From a checkpoint of a small transformer trained on Wikipedia: rotary positions, untied embeddings.
MLP neurons of a small language model. Each row is named by its layer, matrix (down: output weights) and neuron, and shows model dimensions 16-143. Each number is 500 + 50 x the weight over its row's rms, rounded and kept within 0 to 999. Numbers have three digits each. A neuron's up and down rows have the sign that makes its largest values positive.
After each neuron's rows, "fires before" lists the tokens most often just after its 100 highest values on Wikipedia text that the model never trained on.

L10.down298:520576407458557502478546538463452594508541515554575566447466471451516444455453579472433449500520503452465421578596590476483481492564500583502418447599517515505396520446525557484436497487498534540512531427468485451458380434529457549507477557484560537407515501515442495518603514496527430506549499454400441499492541499470571419537566515502543486539445489489485575490469531566403533452436
fires before: "ed", "es", "ing", "rect"

L9.down85:535507506423467480414488520497539526518444572538448554478538458498440467475515581590517491426507451521551394449535447562558553592533536493559538543555542541472543451578520396541452511470382469490436512589444470507481500607547501433506530548549548488478564480543434508379531454557437424403515445463456440621582499486432543506425453578464460503464512580494481599477432443481549434449511
fires before: "y", "on", "al", "ic", "ure"

L6.down110:509414549487549551527541444532468585517443514511577457492513496502486506486481471445474547414513448503501480464485477605454480369568491502480509412442465503482526530489499443408506531478432426616478544536557420552551384460572515400427532533533574562523563542440436509504559563535612492460480545457406549438515507534451402527454472446520533419480530419545530492490493463466415505499500
fires before: "s", "d", "ct", "f", "ce", "ction"

L7.down485:510490437510622545493505484419669455511447593582503393534566465499518583622391420454439530515462563492465460493498448517460444568533468512437420521478445532483379450508519501406527487451454507521510520510431560575445536464476440515496526499522485521444519530394571608577409504548552510549526512477506510497497501501426474504552452518499458416535515518444534532496552547446413451537492
fires before: " 19", ",", ")", " 18", " ("

L9.down149:429540464544603471467436512514498478559517469396546499516500466502501521452448555524518469519472475488524515413617534481512520500516444561513528434479485544535430534386425454576490556517383386555479540412477615530509644516535544477444541441462500435476496530451510483441373488508449487492505444507540479556530495542480525494491527507510495426560564540503515467503564495427531497517554
fires before: "\n", " He", " She", " In"

L9.down53:590617421497484516427502477542486439448440492500533457525439423567494488456441532493537514498602531471437487465432467445330490459471514508499463552399471446448523520602582453414638408596472497586486552497578540443498470483567383488556538516510565545539511578432448502488525516485560452476511472459502429451460492541492511516427473498565544469527448495435448436576538432462382530465517
fires before: "s", "ster", "ch", "t"

L10.down127:581528486468621434482456489531461511571456506389601461512524476571547523462437465380544455520551432532495505513566487433447538461548485498368477533437525475400475514542536514519502531548457502527481551583463491501470475511469504488468474426483551511575525474485464477436502541580472452428483502498459486555503557385560521572531466505601381494582528495477512483521455459479536487423519
fires before: "\n", " He", " In"

L9.down216:552461523446543402528505505474552512492485521567476475479534406469494549527484518492553499407484521460432523492589439499506473523501436468432412537459579476489431524515448436454531343519472489479472529589481445462450487551474577585481438426489458444544410440464488571479418561523494483442398516514623462461433477511529534452494590579432449485475460476522523404403480453482576466605533
fires before: ",", " the", " 19", " 2019"

L7.down495:487505443510468555433521489444514496359538478467533647509503517500466504509556502432530556486493516486519527467490534402472483502566468548571484531547468518517496454461424448444452478552539501509568503477484500576513522415472415557443469543391567418436518517520510519492551545529500482519545528531445399467484511442436550516422558408393507488606470553494627536434448540484534427453459
fires before: "s", "il", "ed"

L9.down479:467453563498524497387508444573574558465446500474490522646386523476456571558548470522466511522504521545531535559488482471477524377490462542499459419435654491544521515496541502447559539468534509535560516473424482555518448454514537513411454527508441522512575447455489530485574525509554462482517463482536529526495463472479423480531414562586486464541454487475529398496457509481552507435446
fires before: " |", "o", "hi"

L8.down52:508503472576465489508486406478508560505490490537493474439507501551507525483420428488502471529561411460462517449476583471444526489417398577542555438389508490553430539487555430465447476485437425515534494470484463524489571514487520515484562454565430465440406549602409568438380486496529559516555527578480573531521408546467489483464456532398560493505528625544443570427431524428497488528507
fires before: ".", " |", "s", "ition", "ing"

L9.down358:450487598509509490524523443532450431504492429539479536527477466477396539546479546588477413526412530501483405522520496434537525425520404574443457540528445491513487506531583455456534546514462451557487514580543437471627431504415465458526471486497467484467487508582481423474640501459565482538507466443480559471471479522548581433410447482515605487401562403419466505541487535526438519527551
fires before: "s", ":", "ence", "ed", "ent", "d"

L6.down142:468542547499569455413513484517537500477476549422410527455534526514364444445418480482510491518453566476435492485547493568438499478474445499535479517463456525501523534507505507510561510432443539547433416548491477436590550409438524429535538491587451485514478528523503522558566444463507538469553557513539560550512521513467461508472546521372458412497422452535536441450402322557501600444497
fires before: "ary", "e", "ed", "at", "ar"

L10.down227:436424424575466546566518509486463514514545541483496534449493487520539421409515525450627505448516580470477432459520599451503474571451493417493517512465500498463330536492533494546442480501491510500573516528530600469546593516596468492517484525486486503531507507525442535571574504511522445583446510483404551522401549469558459490525466629585505550445486484531540550569439438594511460532449
fires before: "ed", "s", "ing", "ity", "it", "d"

L8.down132:552547569470538468474411447539494591499454439552495619471433525465572531599487577452500471410504453455526605559497433599524473481565429402429586443400503532478568538451462525507605538469517392465497460524511458538380502556454506493485535480549574575583481475469454496515461520488578439396527418440458422458566475533479442514478439499475527480515401489475478577500523426496528523452451
fires before: ",", " the"

L9.down390:483533517485504453512531419465430460591441506498469473555454497568502494418587468508428465486527498528541567515552503484492466470560481482472546477552545521451546529557459415541456579592448539397512557508505439557497545530507562494532518451363512526473489450599527535440472449545517553579466455547517565409443338581600467667541572525421447477486381543463432562492552511513430477505426
fires before: "\n", "x", "ed", "ig", "w"

L7.down324:424476506578579466462560522405507451489511482541480451585583514430480436473531388461460483494445641558371478496480507431453428520404594530485500507547497544524508492498462475475506642518498514514530497516527394467460468525490537508574476470552448522519549518541446499524563515513416509491520387461467446479552533511554524554609467504449485517457514425451457484471578556476500516463433
fires before: "b", "od", "east", "ing", "ver", "man"

L4.down72:586493434516492620563493521480563518579488507517416448482538500472498458501522436488490619451420492524497525619491434423576521483517445504518445346575558442488519497539434445519453438499501539478507516435529431448537468539534481489456438445472449514544473558485554485481440526500503499345475586530484575474549454516425516523490444366530587572420478507550433510514533439513422462462455
fires before: "\n", "s", "ment", "il"

L9.down351:495448531496573488512481574492456553557493504459511461510465550485511517438487511474533499545354475463406478422479465502426532447475476470492534497535505604452520537477519439476498413501490462540504488468501457509404449460512491518514514531555464522567484584510518437555579537457603493608498525471548491558492562556595448496430550477447496456451525454534382582531461540558510547456535
fires before: "s", " to", "un", "ing"

L9.down237:518482525528497444430514497575632533454492438490359438626416427513585521522475506436432527471528497468513517461445458483493487536414510460435498642453470498573487543521514565467571580475497553490481469530467418487486458453518414466575527509476533475467595503514516486502517540457517501498487420545480557633420465468548568478441502461491536509560434536521539457546495513484555573507549
fires before: "s", "ed", "ing", ".", "it", "ion"

L9.down279:510441473477541500582596540478466519413563455467347569427481581452488556446421505540427595473482426500535480509614499432552490483458536530519588547506561481559528527544505507524511530575505395471552527444519612529488446407489412534515504468483516495506396485541472588513582448505538444469511529497567548467564469500479536518478487433511464506550611471444433459576499487590397569529444
fires before: "-", "s", "---|---|---|---|", "ef"

L10.down462:467405423443521473580480434511446532445556544542434638563562433508574464444442507427485442498499563483483481496469503490480458540478510531477473470460391418514504471449534514389514396519508484409482468447510531561399473573472443450555418547606390493536497534492487493514660551471514574446519557481509406570486441538547497517481525448526399534478454528563507565466437470428536477558570
fires before: ",", "."

L7.down322:510581457494401471575436437535465529454536527449547491410480434539420528546478525554456542499496467504455547516428568499595461535588464521484514562503511447555526437527518490500535546496481488557511494629468541539501521464504503501425443435504574454487527539532520572431523532513485503491458409450441482607464603431571513455479485565547437536578516528582551514403443566475534537420515
fires before: "\n", " The", "-", " He"

L9.down389:563456531409524540550506542553510486564582477467410531416523451574518513486469535465536503488535537555478479528559479494529409598593526481422461489521470497462505535461495456490516535525539458534483490506458450502528469501492437483527429502521488493526435497435514471398602465529512448469617498559460552453439579555479509514541606447419467487461541587548519482418493503484529511602395
fires before: "ation", "ed", "ations", "ing", "ated", "al"

L8.down315:589554512629443511494462492540595519511508468542599429498551511489488457496448534408415478473436454449405461495443588510508473448443527524466418471444502507493445575518451430603544510404432537508479515574499466553499425377483410481485547434513587519537464461544551444509530472433470492470450439545485488551525505538502570547503397425501598490437464515534529542541581504564441523430549
fires before: "age", "and", "d", "w", "ver", "s"

L10.down286:516492477482510412480539458516492532480559455544460489494527540543554453426541483426525513419360409482520441567509489500454492499429539533475619454488504423444507458533533477431496493634518466529487439582417446460520431485549490387475623483485565475503595443471512527580623515641527524561527513459452505545474394565553505410483471632464558528503492473462455455508526469549446532539527
fires before: "ed", "d", "s", "ing", "gra", "|"

L6.down148:518451521521540484410456529508574482508474537516466504468503536601536521615585471516456576551507523601578462483502431520523440428475455502463489550530496544437431480538439488472479418533573579583420528469504426527384587511592461453545580491465522541425532527409472530578564488541527444498486388518536535537448495462380505494466439555560512502533493539454492456508496465483527585468505
fires before: " |", "s", "ip", "t", "ra"

L7.down146:481509507538539577452457442531473514523527464464582519517474470530521387496576491401448418568514523495432467464531456460482408439616504521479514475501517535481518489589492596464463549587514464488483579503543471356480443553533498411474505486527430435539459412514486447523602599445522527464436526511545633506486534439455445534400505437611455442539449504492451588529422473542513514521498
fires before: "\n", ",", " The", " She", "."

L6.down482:505467549440463448583417518483496492500480535546517534506487476493428553517372504540534559487438502500476561485497423498460526582533490454471504503543498479446456545486452515478414441525526566441455452508556494506437442503440496524545386445492482395467443520457526557468531506448523548497411437499472453558576470484484440498552523487486503506536523576506469517472531518465507500504496
fires before: " |"

L9.down263:539505516555569459487444484490510557479467499616569372482482548514378503523493536495497526563507491545425573637532466611523577563546590414506565516443515490462490492566488433443515448555565514458490625476481482529482527551499474521511428383436511440515508535580527505552499498617463554436452517484500530465552418471494511537475428528564452398502515503488426540545467571513432529581486
fires before: "\n", " He", " The"

L10.down380:375531520502471433543534524460526529449481495471534427490502523590515490500484541492444418500462630565551473442478511540582513412542478486537517520503455532481574512474495464533533314578485522407549426476478487559451466586544503393554503493495476490473466583593450495499566486529495501467524505516537466477572406483496473466553540396437484602527533520482538501505549508498508485485517
fires before: "-", "\n", "cu", "w"

L8.down505:520525537562477598512505560405479587502552499536450426562464507537471447533502466507533570570478533520513400512488560531447462549438485378488451484530517495549542462516461547413447488529559438425496471438485573481496513491527478480468469477543560621463571502488493483498471442482473453422449383553536504468483396473503490567579609609593451454566484491578459495476531539479510525403574
fires before: "-", "cast", "ed", " of", "s", "qua"

L10.down139:485464515631508552444540586484457533489484467522608528492495420522521542507461356532575512571533546493497521557452552464465498560503414543435546529483388516404580577422495469504459506459584523528484475430471468513550448504505538554435592527502473458465507443519509496421508513421532544414467387451505484418464508452494569570573541500550489499472420503460465526523521463462514516466513
fires before: " ==", " ", " and", "ction", "s"

L10.down509:506463522488493480604553508514505509493511524461549460537494489503577584526531472578427593557532543503486484482516503505413478418449528516507513499489444507455555515487464484590580405558590416563455609591528502482546518514503464443536431497528385492581550424612521412574470474638414474428433498542470550552460403531397426455540508495502440520475510514559514493544472576506603384463518
fires before: "-", "\n"

L7.down341:541552518508524477425569457436518589453608531552509439481410496479528476462563574321561596517593497418484448542523464460461542458562580475518456588598530522508547498427589474555397487538557474537472530497485504364569509493560467504467409515518496480503470545470479495527539528489456560527486492422437526551618473475518517467482522504427548543494517460558513497464497498481497546513449
fires before: "ish", "ed", "ted", "es", "tion", "ut"

L10.down357:601501577512490514535528511535543582485514565484455524602519462473530478425487481553600466441542482524469530465457507455493529510458528509540516541480467449593510439507508542477449528564543463587534510541479417592512462497465489383519487489446456490512529630485465494486518467556459486497544506510518578508463396464514413557517472562492495579468471503507601461466411547422513470448415
fires before: "it", ":", "ity", "en", "ult", "y"

L10.down27:497473387457521598466372513455573466481476443429537433458537469509507598488518417599404485469500533453436471458496540510402469407601544449526568515579485557533524520598488482422549484454535504612553527465510478491563537527469473552522515464542445521530580461558574486433488480549475408508554527542486518552488472473532489503516513516494480442486570535474471512585416462503503534486507
fires before: "-", "\n", " "

L9.down419:457563455497459572461523519509534470443559497484478545548474431490500500404498489628593607485477483443485497604522480513504601635432434475413565575508518546412441452510461503570513438523504492471483532478457470507487454494486462502523501355516473507488535495527483612571551492554550485401530581523395377490544479441506454602576529501365545542563465462492438488503414456514463511528550
fires before: "ion", "ed", "ive", "ing", "ity", "es"

L8.down325:474410525475525547559591470460495521589494445451499528529537483484493416448452419548583483556454517475492436504516608430501488429472387443499443407512502459543537490446492470461406440482559485561521444582507564563455486508534480455524464486496535512557581484484566569614461555517544530462545505605528426459428466372502487448484538562456476475463497498412483556459530497493517431480592
fires before: "re", "d", "ing", "ence", "il", "ne"

L7.down259:502558515553494542571536510576523515618513519556426466553503469537424505517414430555533520531566563540451477458469487578498438463521496537484502480551517535486423528600481426521486464575508463620417559479567467477517432431519497517432509491527477512515453401488489508558428582359522489467518525497500501517457520444492480535379462506491535454440433449477366545485517499550475408418432
fires before: "ed", "iv", "s", "ive", "ing", "u"

L8.down396:410530588453468473591523498449520467477481435468535526564468553480439494457360467507498418448478570527464476413441540504478491503487464521605467575510582563474503485512535570498527491457486476477390458490445484467597448549548502406483521489545553569527499500488468472498569527503482533400485482459456488402475499462554450574580555431453538536421474529403503560530461581520432526560492
fires before: "u", "ut", "d", "ual", "ed"

L10.down279:447451553543491651543468468476643533511609547495462459505544472527485432510527449583503522532465492557554464504478486550445531505545574579413495528538473433494441465493503518487383435498468466529519476531478553522456424459483499496442564542507473502448549455545571530538463569538579544451564562533619467496437457554426554484528472503527561446499681446529473427494536478483483486477464
fires before: "ed", "ing", "d", "s"

L7.down416:486427520532411463430527525466563550465528516483557456544560470499484529359520511457503515496458425566424476576516527522478530539466515513544620539475410526575420484477436508526517600513501452520515498527563542492566603391472570446431523545483572494564426508467445535564543553494537484526504378496564458479606425456508563462480532380522515495515533613467551440556569498482497597462540
fires before: "s", "it", "ttle", "con", "i", "at"

L10.down174:475496610453477492531441505450477481562555557515492480423543484525555489446517389492538480601566493465500518491498482427576442492549519413511501529516539535471504499522484433518461492502465408482441547586409505488555446472467403464535543509426498538642420493492460530558508563505565449509546424606541455469404539494497580465477540377443493596545471465534470477475486497546546424475466
fires before: " of", ",", "\n"

L10.down489:561530520489524501412529410470482465568486485649502477506495569442517444527477423497546449494499458464569519421499497479452515452577491478471503533522498470501452456491611506520516508551515531484498520439478546513584483484486498420498536549572480472592519535488502528506442589587506539493459500514499491447556567487513437551530478512533443589482548476455477336593445478508485451433581
fires before: "s"

L7.down24:508561427474519604432634452542487521434530536485597505522493477495491462473470466453489594473528537471466535499431506475538524456418561472465565569451424584555583475542507472496534560432439552487481529583554571480536492454480589491481499475511507528507599432486508514495574487534497528464480417494557500554415458567488533621507446434554545500511565440509411474456527513557595504491551
fires before: "s", "k", "ing", "is", "ver", "ers"

L9.down404:512571476577435473474538473512523537490443482452478469454472477476441474523449562532557532488536620507476509463463553495480424409501490516439522526583470484579489607446441435619575514452554503485539488522562458694483451536575412437504445471410450500504469518492438471603603484500499430535442527524526425515505429467549532522457431491478538469483486443501476430518493459497464551515514
fires before: "s", "or", "ed", "ra", "ion", "ing"

L7.down345:495490505508451450483591537473517456443519472459435534537527528536513494447592449527451484516412461499468490539504519607453508515388493476508566517537492499450460565489535509541450523441522498493419487399532530413451392540486579542549478398464505514491445483610577578489521523508540503505475543414543580496407404488538492569384485421568508621458554405525551530484434447519441483580426
fires before: "\n"

L8.down254:577559501496521482534473468588479650476458487453544437555511472524463488469394474507488397496526520524534559446566514463408482395576534385514496499513495470422470436484393486527508482557517520484567537536598509488545521519446464505571474374509465543464605477474551543480546432589497487470505505390445519484498459457510511631515451468509514519484575536519495488547511523441497530557499
fires before: "\n", " It", " The"

L10.down445:528504365522584484567509435529494458517506454522543539487502484541480474452556403529518417488481555602457590500553541569533530547400501471567416481561412521480488574445475448427457454508433509553493576594525536410421515512564482561508475476576465495448525380474567494513534518438578524468574571416494494429484506540564497457514567444421547479460511550545597559512394442489468489558525
fires before: "s", "."

L10.down57:509501514489525493462507514501578557438531477470420569467569501577503505445499482494545413504524609489533511485553575407550550539468526476536462418533477412472513465525354489511489515433477492505498436527505551559468536483523525595516378491474424422439493455491610530497523534472457512470598400462441578554468527441478505610537519565501511512513344502480489428445555501571501459513551
fires before: " of", "ic", " with", "s", "ner"

L7.down395:541521434462490488618423482487546512453581431534501536555522373540550547410551555393532539545484483568536539452535503567492436558465460415490472433453513447529539536501506466446509533450484416503502467494466430514533492490546519544450485481369493364503409500578444431526426495494423528509564488465558491502525481508492436572502432535587467515498494443536470488460528580419488498522562
fires before: "\n", "ter"

L9.down248:486454453430556494523530425474506649525464363549452439439494471530432563548450506564507485472484462498567391512473492502419451536533547515443505491565529522506514520385477492520586494418633493430468582548544524533413520460487574490510514486490535549502454518493481574492414466539530570469564586464472496515438622511442588540526459502529566530463412544506515504577381441442477517444513
fires before: ","

L4.down233:546572474463539485431484547587467448525517537490453507375483435450433597496537583592566465556433562504545514494396531601472456457495594580504563464505521463504436506558530479530413532548457507512403567491578503583477479565513427513598540565439449457427457511432426519531520452458528475554398524512538584509580588484481460556422430553519595504441426502507537558496486415438545492507553
fires before: "\n", "iv", " of", "d", "ing", "f"

L9.down78:472455454559535515460430556528289474517391374563474486513547437508486512487484463467448521466490578483504551578500526477488449510441461532481479563424460412476527559586453536481495537590419507561484524488494431439483499430459548449415472550496533520560539513473527501460428455427423468575498479481515635542486461603519532470501520417564469506466506481472495525581456487574551369521541
fires before: "s", " the", " ", "son"

L9.down467:488486503434508446533485474575542626501459422540545456498518554518476468542439582488507442525377487497497429583508464517402504534529485490478527523492466478494551519482505374453634483500596479520557591442570449484463511528501473518504432444534416448450572446551444498492506509528474544489548505538441475430518458417471401531575475476549515551505448478417517596406544432517598593511567
fires before: ",", " the", " "

L10.down403:442522512420451543518631570400495541506444517516498444508597440454508625477418533490561505531530514503541608555374509571468551558460535499505475528555490545472500387517427528605518534506463442488449510404406449443534511449528532532530536490468520532548481469535465521456403503487477476620516506470586479601507503546529482484558499559498493634496554426403529494572505555469556491466401
fires before: "ed", "ing", "p", "es"

L10.down247:470482544464438605417444501619516539424511431598594531566525474435591509496502555458525502495466532507438469559579530433518516428440573550549535468491520476475504479449464368468519511541527541452426553563584501515558470532559569477502525558542513470538466456536466508506471495592477501520478451550459474558532530486487503427563537505595459515529463606550457474485485533503517540512444
fires before: "ing", "ers", " "

L10.down160:453536587465448497543445508461559518452447503495445416491504546455558457464478482515537555525486447507543526529467544531492519557517370396469514507444465561561460476476465539530375503424510519573504462557454512511571585514522437447609516545425511508467608478552512520459486565530494456434571507490464582640509543445566528540518521492462485495560459520518457482519514494501531558519488
fires before: "or", "ion", "our", "and", "ot", "ock"

L10.down310:491489453512510476437490591354484550439454517519493498445475441504494505499587535420528482553510519501519583569541558440446412545464483531517522552517525529600474466511469435569581487464491548429511481496452540444396509479530479503530509559479521567509552497604562546536462512517453414476545420498420449478606491498379442476507505496465523504484399569531480451469478409465537501453589
fires before: "\n", "er"

L9.down493:513503519582408417500545597474450439527521431397436527422511418500462517507579539490534526499634528498457469480527540532448511495557502498435411611539492524499501524469482483422589549459454414539465445512476494600519546500481585439508545456502525539581575526566551498494506507536496429504485502493469437498499480582452462491495496536497490505527528511502413599474548423501539527598454
fires before: "ric", "ron", "re", "ro", "r", "her"

L9.down437:461506591508567462431500436418498471485621568491520466422421476514573540472545500554520549475557586452452536524489474570522511472538511505522478493484562443511560483508523431439537482459484503550497500589540480450521485516450476399509536538538434510585537524563433614623535453436388476452635504551457481490506480511507481585555524441513515492461457509512489473381413514495465483443458
fires before: "ad", "as", "ar", "e", "re", "en"

L8.down98:465497473453525396502467429492512504574551430477494511510476461562495575466405468564513497482522476465413595575542546537553541454420443593519457504575628535525557443517470361493500566506440449543500550534534503370520513444507533520464498534507567546477454536502554477541403511447518485504536472491530559409459546568537485484450569486432485583457486487512529491525422478511386527523495
fires before: "-", " |", "s", "ne", "R", " 1"

L9.down94:542491612493476490468557456468534497567487472536530380470422506504488570388560523449556485558487567478497608573466519543516445457548615466431511484500467505507500445486437480497416547448500577603449548503500549444573501593489487520527466423515551498537559443518528435552480525470523482482448511513520472519422540524517496549531413470515621495480494479528456418523484513405558570461533
fires before: "ed", "or", "es", "age", "tion"

L6.down331:424505525593518434543464407535476476416526441506458487433555546552498496525558383570388519482460515541578405432476511531461499460510573501530491545454448466520601595541519531468537589509463531544506481414492576497448550477497578497526462547488489452472605531511398376521430466591556431469469479431466473442489503550442440500411417488540551566527517516547508497470438494543533441540575
fires before: "l", "ron", "m", "re", "-", "ll"

L7.down56:471500512451476498535545566557530544487430513596419545518492405442561552449473492413499475445572566487619487563425431431572434450492444447463502434503447430462414610556508548424524470541489535563477488504561495498574474398552540518481534507580448488470479553518479468505407482468582462480554480539522535437514533408527455559466511583507524521552508533554536449464459550506474553515435
fires before: "\n", "ute", "al", "s", "ster", "e"

L10.down20:464535576537518483490556580455462529466509482492460472527543506410462457570533481439494498482450546467504496476478475508545475527482565611539446490489527516546497504580473461528544436530513533434479514482491504525466415564525458560521497504529468495509554577504482397442501491423440499411524381553481414436517490450454536529457463432538581554462509576566440495574522407551448432419541
fires before: "er", "le", "ers", "ol", "ling", "ing"

L8.down487:419483464520611428564462559515532446492509504570509545377533455559485494518542558389475485484513406492514550490446583458511447468395600490521538510534435467574435524577506435521524458547506522507570489453575453468483518568443531471533471431488459479456525477556449440517501476531479523575517486528503527476463477493495524496473484476475517482413469562532508558486471480491517493520502
fires before: " |", "h", " a", "le", "s"

L10.down322:502487521455516509518584562511500422475570462512490481488426523454499438402454461457538475509445468567490517488662435518531333436541577536607470561537463357549535583543550520494463531552592479547544548597470495583443501524499447528596498448458393478496509390544536486468504448497511490485552430567504424529377512548486500472537545540577527535514482551514540474549562449477531540559580
fires before: "-", "---|---|---|---|", " 1", " |"

L9.down424:489534518609508433504501456494563459503507444525383465487436494431481456472525513495514437509516452525493468544413413572529580444569413455506564593508489498472419532496461494498421511468595473572611554555475451528476499587498485511414470592460446438513525490524442486507518522446540496450529414522497441529424432492561445455484468498583530501480536478560570497543461538408486528512453
fires before: " |", "gra", "on", "ac", "ing", "an"

L8.down151:509486608516400501469556432553510592391520565591624509496475544448445511523515555559429397499498502560494520508571574505586568502530486537455476397450509515532479533512610535482525494573440594440541537555553540556513512468414496484533531369410465500445524442501570577462475469540548520482439532454517499612523499474512387425425502520496514473566514520421493519494528475571443508521570
fires before: "\n", " The", " It", " In", " A"

L10.down105:422449480481471511517542515511480502457614504478485437475514544512607566526511441477574474410463493517518529557526397512477510478455494512491523401451474462454451519494492525630506574529534556434417489513481422455441396560510571561549512540523487526503481456451503543389558420476462449494573614461468460528561444579435557512513519468587468509449496565508495498585463491526443463445500
fires before: "n", "ing", "age", "ly", "u"

L10.down21:517531534488533545493377442508466521464576399518532480522366559621522531377471496547498490514518468516482502464517441524535526431528415451520500535500462481468681484452475492516490366555514487588532559435447455475586425515476405460508527509576489499492495474523488374510515468544411454488564476427438465524554467485521528448515464531552450410540578413513480575559476506579491510493510
fires before: "s", "un"

L4.down347:495540379502456464425543477556597525540448459489501465453518540425509406485529595428491444527473528512556544566525511458490395525390552527548493471578554446418463567583531537535531460479517484487430590518524462478595429511568486430440507456480550425487454506514539499494557509540457460527468493497535569533498524448537478493611464462496523411449537539562504451503513560521393451512427
fires before: "vision", "er", "le", "or", "ing", "t"

L8.down62:441460535542481514483561527461460565473510501505485634495479565537399579439485510505489505451450445420510498525496484484511561486480574555586477503464398527494550424586491392494422421544476465560488450498497559565564492542496442430514490505560569487549560462454570475516473554423580462487472555570433457436458517411484560440447476553398455464489543525459431600418454564490487528578587
fires before: "s", "ence", "ed", "ial"

L6.down299:483516452398435476591527500501450530465503451511541449507415505558456435506489559521478483505479527490474398590533473474598521470616421447453481422481541532478523500503558398570551510515548505461456467529488458519564424542470461572526497468488469447487447590427550463534575436503528540456431419513556594439511513430540497508547469506510490448451478428445463435463494484505454581508431
fires before: " the", "i", "es", " to", "le", " |"

L4.down2:464506514567477506562398563437448471402503523523642439490604558567562426494492505500441511488535489528466457468396508563404466542554438563537611387589446482535511465502486473540549464525431455509476507491460521567514539506357543511426509601474499468540526512456510441533475446543515367439434491559540452532515548516456486428548520547427480455431430500485601529501605454545476496515541
fires before: "\n", "---|---|---|---|", "ion", "-", "la", " to"

L8.down408:412467473504576489503575536496511464457532464485526453464499529490497494525501424489506464491517504518400542571506553502522556534476475505463516408512553457521534340458540413445434573516453547461426583472476541533507493515537519470590533572464424435454537547500551458557441364378490538472518510490547412485543502461524497517485461520440480552531474575437510604526550525531417416497553
fires before: "s", "um", "d"

L4.down95:467516483511494475530467536478528551533512523429543477459435529556512432491509413384494503498488466533532522537484622492468515499489461591442557540567570453438527485560470541504419477557533449512445429548490450462491534467474513523541514520404531463568469561500414494547464570496488545513483493474511429460466456479443542479522571359483479378456502548461478516528427431541484545468576
fires before: "s", ",", " of"

L9.down139:549431559467472490479457457558427485526542526405463437506485473491587562512472435569511475463486569448592486386465518495519514599446468530540502501442476535434406470499603494505439581533498505369474443501518492575495608469469570481487482525582495470521476439485416443536454547572447511521477645423499468461436524450594542528564490573577517465419522517450464535539523567521549490491498
fires before: "S", ".", "ch", "ter", "th"